Weights of a small transformer language model.
Size: 11 layers, width 512, 8 heads of 64, MLP 2048 GeGLU, vocabulary 32000, 62.5M parameters.
Architecture: RMSNorm before and after each block, rotary positions, tied embeddings.
Training: a variant of Adam for these matrices, 1047M tokens, 3994 steps.
MLP neurons of a small language model. Each row is named by its layer, matrix (gate and up: input weights) and neuron, and shows model dimensions 48-175. Each number is 200 + 40 x the weight over its row's rms, rounded and kept within 0 to 999. A neuron's up and down rows have the sign that makes its largest values positive.
Before each neuron's rows, "fires on" lists the tokens most often at its 100 highest values on Wikipedia text that the model never trained on. A number after a token or word is its count.

fires on: " and" 77, "," 6
L7.gate1128,199,221,208,210,240,228,230,246,212,184,213,162,183,224,220,240,168,206,150,120,160,130,213,191,275,177,155,254,214,167,222,235,159,136,261,225,226,165,224,195,113,251,201,140,268,181,212,170,104,120,246,212,188,210,178,207,264,207,188,170,185,292,169,216,217,141,222,135,123,242,275,197,208,332,229,193,240,184,177,209,263,232,279,218,132,258,168,223,223,220,190,170,246,203,207,268,150,297,274,208,205,232,189,198,259,200,169,167,218,255,178,217,185,213,208,175,223,182,148,284,164,153,247,111,232,210,197,218
L7.up1128,160,129,213,171,232,284,217,262,162,247,235,215,211,224,145,277,150,221,169,201,187,227,188,182,108,238,257,210,182,263,225,262,181,217,221,198,227,204,200,176,150,144,174,267,182,167,179,189,209,198,166,166,194,239,169,197,201,204,165,198,208,179,182,133,198,225,210,168,243,208,208,183,229,187,218,221,165,170,155,217,220,201,238,280,208,213,171,151,162,199,129,164,220,198,131,256,157,184,229,178,220,211,187,294,209,185,261,190,214,145,186,173,231,151,173,182,244,128,161,225,151,199,196,225,183,180,169,176

fires on: " ca" 13, " 0" 12, " 19" 10, " 116" 7, " 20" 6, " 4" 6
L6.gate1779,138,253,262,194,142,236,117,188,167,321,243,271,173,282,220,159,188,172,210,187,204,178,156,126,257,183,175,174,186,208,206,237,78,162,190,215,180,228,188,154,213,206,199,231,257,248,244,194,179,170,117,213,182,224,200,248,134,190,194,235,192,166,155,133,153,188,203,236,215,206,219,231,152,215,225,203,219,199,236,240,195,235,193,181,233,240,173,238,124,156,207,238,267,200,202,251,180,188,236,227,231,252,138,199,213,257,228,166,260,169,177,181,237,93,235,229,152,237,156,124,223,275,215,171,241,201,244,139
L6.up1779,129,225,215,210,146,199,149,239,94,328,244,203,232,201,174,233,184,171,297,206,134,168,198,120,186,237,168,243,134,249,175,170,157,177,291,192,229,253,242,191,233,155,260,239,180,254,225,186,146,138,188,173,175,185,215,301,249,162,210,247,193,128,261,107,141,230,245,165,216,253,170,211,186,192,228,226,224,137,171,234,128,211,218,186,199,213,237,214,103,169,221,192,137,187,151,279,199,218,191,190,237,197,150,256,217,219,217,108,267,225,217,198,228,187,182,283,175,167,163,142,197,186,193,186,166,206,274,233

fires on: " 2" 12, " 4" 11, "−" 9, " 3" 6, " 5" 6, " –" 6
L7.gate777,169,192,222,178,199,141,166,247,233,219,166,159,201,258,208,188,130,131,183,151,194,123,215,192,215,220,87,242,142,226,188,193,201,109,135,233,250,152,214,172,224,202,172,250,216,164,204,149,221,181,173,176,205,266,220,157,242,182,270,239,151,235,177,216,129,300,306,251,257,178,147,167,165,185,183,288,184,196,265,225,265,209,266,195,234,172,176,212,174,178,161,124,239,186,189,189,164,176,207,200,220,175,123,82,157,210,178,248,270,243,166,184,211,205,149,178,230,210,178,208,165,166,189,191,188,173,198,176
L7.up777,251,235,245,223,224,180,241,238,153,227,253,301,172,318,176,231,129,156,220,193,186,220,174,196,153,235,193,181,198,169,255,278,178,210,215,215,139,213,202,168,197,171,160,196,180,186,100,217,194,148,186,251,256,198,302,165,191,214,163,153,132,201,121,171,154,196,229,265,157,199,162,154,194,201,214,181,264,187,196,226,270,199,115,257,191,178,185,116,196,269,269,198,129,192,86,230,240,184,236,248,196,121,172,230,173,269,245,115,189,165,230,188,224,186,256,195,158,226,174,182,264,186,246,209,241,117,256,260

fires on: "," 81, ")," 7, ")" 4, " (" 4
L7.gate588,192,240,227,110,218,194,203,122,215,244,220,137,157,178,176,199,161,139,208,205,188,237,195,225,156,113,221,227,161,220,224,191,230,151,202,276,288,309,272,228,191,183,202,158,287,209,216,158,285,177,199,188,163,161,255,312,221,215,203,178,188,161,190,144,203,106,210,212,168,175,218,242,213,226,225,207,169,193,149,226,198,217,168,197,185,166,149,210,172,144,121,193,238,225,196,202,269,132,205,213,226,240,173,164,217,175,239,193,224,202,243,222,161,178,196,188,186,219,220,188,232,180,287,171,202,228,230,148
L7.up588,199,200,232,225,203,180,144,225,157,151,178,195,200,250,283,191,238,222,178,271,228,232,146,195,210,207,225,260,183,232,285,227,266,211,171,177,201,244,237,226,156,184,170,307,234,133,185,297,223,187,201,173,191,196,282,218,226,203,84,243,186,179,184,186,230,173,236,285,199,278,195,222,129,205,135,134,223,173,186,202,204,255,163,202,123,233,261,195,169,194,234,197,181,197,145,131,200,148,161,246,208,206,166,188,195,238,177,237,166,193,168,161,189,232,180,215,259,248,257,269,238,245,166,243,233,208,229,250

fires on: " the" 70, "s" 9, " of" 7
L7.gate414,162,193,240,160,171,217,192,277,200,224,203,177,210,172,230,187,256,145,221,192,220,241,222,234,126,206,257,250,227,150,238,158,196,226,88,173,198,147,223,181,125,161,193,196,203,234,148,273,250,175,234,209,232,229,223,244,199,186,169,185,166,140,232,165,197,213,194,155,183,200,225,175,192,211,191,173,227,261,174,209,195,207,209,270,151,228,218,159,159,176,219,182,298,234,191,192,245,229,230,251,282,290,202,119,190,151,162,204,279,246,171,183,229,167,125,184,249,187,189,232,227,215,212,98,142,183,178,211
L7.up414,208,207,134,160,286,227,236,172,213,152,153,212,222,192,217,189,181,149,205,187,254,160,253,180,224,176,245,171,207,276,191,155,156,264,162,189,140,250,255,203,284,158,180,244,177,256,224,215,164,171,245,181,192,266,162,279,201,243,185,207,218,168,204,238,198,176,201,286,194,224,176,193,210,260,191,193,197,233,154,195,271,215,233,276,204,261,169,225,206,258,218,173,116,182,203,201,240,193,151,174,223,252,229,166,160,216,216,207,179,147,221,214,209,228,185,227,243,131,270,239,246,154,238,186,209,182,288,126

fires on: " at" 62, " from" 11, " (" 4, " to" 4, "," 4
L6.gate1616,232,208,150,202,143,160,201,170,186,219,225,166,248,232,200,197,199,196,177,185,177,234,221,217,167,170,205,162,173,140,142,160,223,197,108,212,114,193,233,158,232,157,208,170,224,116,153,234,189,221,190,186,275,219,276,271,203,172,161,182,114,202,188,110,208,183,198,257,238,181,191,240,146,154,235,172,166,198,224,200,156,231,202,178,141,79,215,225,227,145,190,193,155,237,233,176,244,145,154,208,163,230,212,244,183,209,255,188,233,205,264,182,188,211,178,176,235,172,196,220,141,218,288,194,217,97,214,162
L6.up1616,200,196,217,167,205,208,208,174,209,326,158,152,235,183,226,234,178,186,200,261,171,238,211,233,118,161,205,224,222,241,235,217,213,138,217,226,167,234,214,229,179,203,267,167,185,172,164,200,232,178,183,221,201,132,235,236,209,171,133,213,188,139,253,186,184,192,137,253,216,205,238,217,258,273,244,225,179,98,188,209,140,188,165,226,141,196,257,221,165,202,201,170,142,170,249,186,163,181,155,267,191,219,185,154,148,190,243,196,141,227,255,241,115,238,270,242,238,208,233,252,196,177,197,158,251,254,264,193

fires on: "," 15, "-" 12, " and" 9, " digital" 9, " New" 7, ";" 6
L6.gate584,312,205,245,177,204,188,195,222,180,255,241,152,259,269,243,160,258,261,167,244,266,193,211,133,162,191,170,282,189,186,184,158,212,166,202,284,139,172,153,218,187,177,258,167,187,283,212,173,222,199,111,101,249,170,264,233,296,184,200,185,171,231,194,210,223,153,194,186,218,290,194,181,193,132,209,100,182,180,215,231,186,229,215,133,147,162,220,237,233,196,170,145,231,229,219,166,183,224,196,147,244,196,167,181,253,246,232,107,230,227,198,179,179,245,181,170,259,206,191,212,183,153,219,159,191,177,218,140
L6.up584,239,180,181,246,228,181,175,231,167,216,239,159,196,229,138,180,192,215,217,204,248,229,195,196,230,280,150,170,233,230,170,165,273,218,211,246,146,165,136,227,191,222,263,248,215,196,192,219,175,167,144,203,273,138,218,170,251,167,198,229,177,231,169,220,216,190,268,255,161,257,179,139,243,234,274,124,199,181,138,201,195,213,125,188,89,147,227,240,179,223,191,182,188,194,198,228,242,151,269,207,198,186,191,192,117,133,258,111,165,181,222,239,171,178,182,185,245,181,166,199,101,229,187,258,146,170,200,162

fires on: " 14" 10, " 8" 9, " 6" 9, " 12" 9, " 3" 7, " " 7
L7.gate1561,162,269,271,99,143,168,241,190,181,280,213,203,209,238,237,208,196,211,228,167,177,209,150,237,173,302,210,189,133,197,199,182,202,160,115,282,248,216,191,223,210,237,252,207,277,175,207,260,328,275,243,183,242,246,228,237,149,217,210,131,199,235,194,173,210,199,219,196,176,221,152,175,225,188,262,257,180,202,101,260,229,207,211,188,240,171,187,151,175,220,216,236,206,133,168,244,215,168,182,178,224,238,177,249,198,233,265,213,228,193,154,215,143,190,193,215,231,211,133,215,184,204,295,169,267,155,275,263
L7.up1561,144,188,139,258,152,152,179,197,211,121,195,278,177,231,215,247,193,186,233,234,211,230,142,198,173,182,199,216,253,234,177,223,249,225,234,194,269,161,225,217,137,248,213,203,129,131,164,192,185,171,221,198,161,170,183,203,273,200,220,128,208,235,161,144,182,191,164,192,225,218,275,189,167,218,182,182,187,207,138,178,213,182,208,156,116,129,177,196,262,146,244,201,206,138,225,163,193,242,291,274,235,180,115,191,262,210,116,206,223,220,270,215,208,169,259,237,266,174,231,267,268,204,191,185,139,193,244,204

fires on: " in" 31, " de" 8, " During" 8, "in" 7, "In" 6, " of" 5
L6.gate97,212,280,255,148,161,279,200,197,161,210,178,256,221,207,165,181,260,233,146,190,259,216,266,189,181,165,185,225,218,178,210,250,205,95,181,186,257,177,185,202,117,163,254,235,150,136,136,228,150,184,225,144,141,99,158,209,205,177,187,168,193,191,217,217,200,188,220,288,244,133,211,288,217,166,303,183,197,184,231,233,289,187,245,229,155,183,205,248,193,204,222,177,272,217,203,270,205,154,172,143,224,208,207,237,292,229,207,146,265,262,155,212,201,231,242,201,196,191,193,244,244,159,212,195,273,153,149,173
L6.up97,122,184,214,194,180,244,225,212,180,208,204,236,217,147,181,256,130,238,239,210,197,198,230,238,193,174,222,251,163,202,196,243,203,237,168,211,306,245,118,149,240,149,259,200,244,168,161,221,212,269,175,224,158,202,123,131,155,106,250,196,217,174,250,179,189,285,158,125,198,180,189,178,155,118,191,215,147,152,183,159,159,124,176,153,225,190,163,220,170,174,135,172,244,202,201,187,234,189,163,181,192,183,162,232,215,189,252,192,248,245,122,228,218,210,138,150,198,189,138,164,260,177,195,262,192,219,94,188

fires on: " and" 44, "," 44, " the" 5
L7.gate1215,185,231,233,236,184,164,160,271,161,231,179,234,216,204,218,240,217,241,204,121,161,195,219,213,209,227,281,250,188,205,202,173,205,187,277,206,211,163,188,192,162,134,216,155,264,200,228,242,230,129,232,202,240,166,296,224,230,203,183,71,202,256,203,267,275,185,223,194,195,252,195,223,209,236,202,143,230,188,136,145,194,157,225,133,170,238,151,204,202,170,250,222,221,222,137,234,182,176,192,133,145,191,190,184,168,223,202,128,195,242,163,172,198,209,111,232,236,166,210,237,173,185,213,144,196,237,247,169
L7.up1215,300,166,252,200,161,184,231,175,220,249,202,126,205,132,248,164,136,213,279,243,228,245,235,136,220,183,212,165,230,206,213,205,230,155,187,220,203,213,171,200,171,165,204,293,218,214,207,147,275,173,164,204,229,215,161,126,160,133,172,203,220,214,193,214,186,163,219,205,136,201,260,237,285,222,179,244,198,182,145,197,248,211,224,302,192,196,185,218,283,165,167,214,219,126,161,117,168,158,227,177,160,220,188,224,157,158,252,163,176,151,202,194,174,212,200,204,238,184,210,228,174,288,298,235,153,233,237,166

fires on: " 4" 43, " none" 7, " reversed" 4
L6.gate266,208,250,245,144,184,219,219,201,196,156,195,285,215,278,203,244,194,266,282,150,167,199,219,106,239,271,174,175,182,246,187,208,251,165,229,310,161,158,190,120,278,144,154,231,190,197,198,184,229,164,167,245,194,211,241,192,192,249,195,224,128,229,161,207,262,265,311,268,164,231,214,186,158,151,173,173,263,156,164,272,222,176,243,167,181,200,214,218,228,228,253,188,183,146,155,254,171,196,198,189,212,166,164,153,153,217,173,157,244,193,214,196,138,235,142,209,258,213,213,254,248,191,192,161,234,275,177,198
L6.up266,246,215,189,220,169,266,192,172,177,281,184,235,204,117,170,240,224,234,279,221,260,138,168,240,166,194,196,237,179,206,244,174,202,227,257,186,222,251,164,165,191,191,162,162,199,231,183,189,183,177,234,211,137,89,168,234,209,179,228,193,214,256,155,164,133,283,216,214,213,277,244,190,151,187,166,197,213,137,251,168,167,182,208,175,178,135,251,203,205,121,211,196,176,173,161,214,192,157,205,216,105,127,216,134,255,176,166,169,167,235,196,232,208,135,289,242,183,275,253,188,176,195,248,140,114,139,221,215

fires on: "-" 17, "s" 15, "S" 10, " a" 8, "y" 6, " Si" 5
L7.gate983,129,239,192,206,215,237,193,188,154,220,226,230,286,227,202,230,270,193,156,152,200,132,297,232,137,217,178,144,234,159,273,102,182,158,126,161,179,168,248,176,194,173,218,198,200,187,245,191,217,177,183,140,184,165,181,233,200,209,264,124,136,257,266,183,273,168,178,207,209,168,266,206,180,217,156,162,192,243,228,228,269,185,164,268,103,256,278,280,175,178,219,193,261,234,184,220,219,228,256,213,242,220,152,142,251,222,231,186,230,180,201,242,176,242,178,187,218,194,217,171,210,162,216,174,211,200,168,158
L7.up983,148,187,232,232,176,148,228,213,221,123,194,193,145,208,191,192,191,171,160,96,184,270,249,195,241,234,241,178,207,303,159,262,207,216,180,133,165,194,219,204,255,243,236,154,218,205,198,240,170,204,256,263,193,184,212,211,232,221,112,191,257,230,244,220,146,203,182,150,163,174,215,187,232,163,163,224,211,228,205,193,225,193,118,193,146,176,165,203,184,126,195,161,251,232,180,257,216,206,190,230,149,206,175,181,214,222,132,143,184,157,180,183,322,151,166,256,186,233,245,216,234,219,199,208,254,184,223,101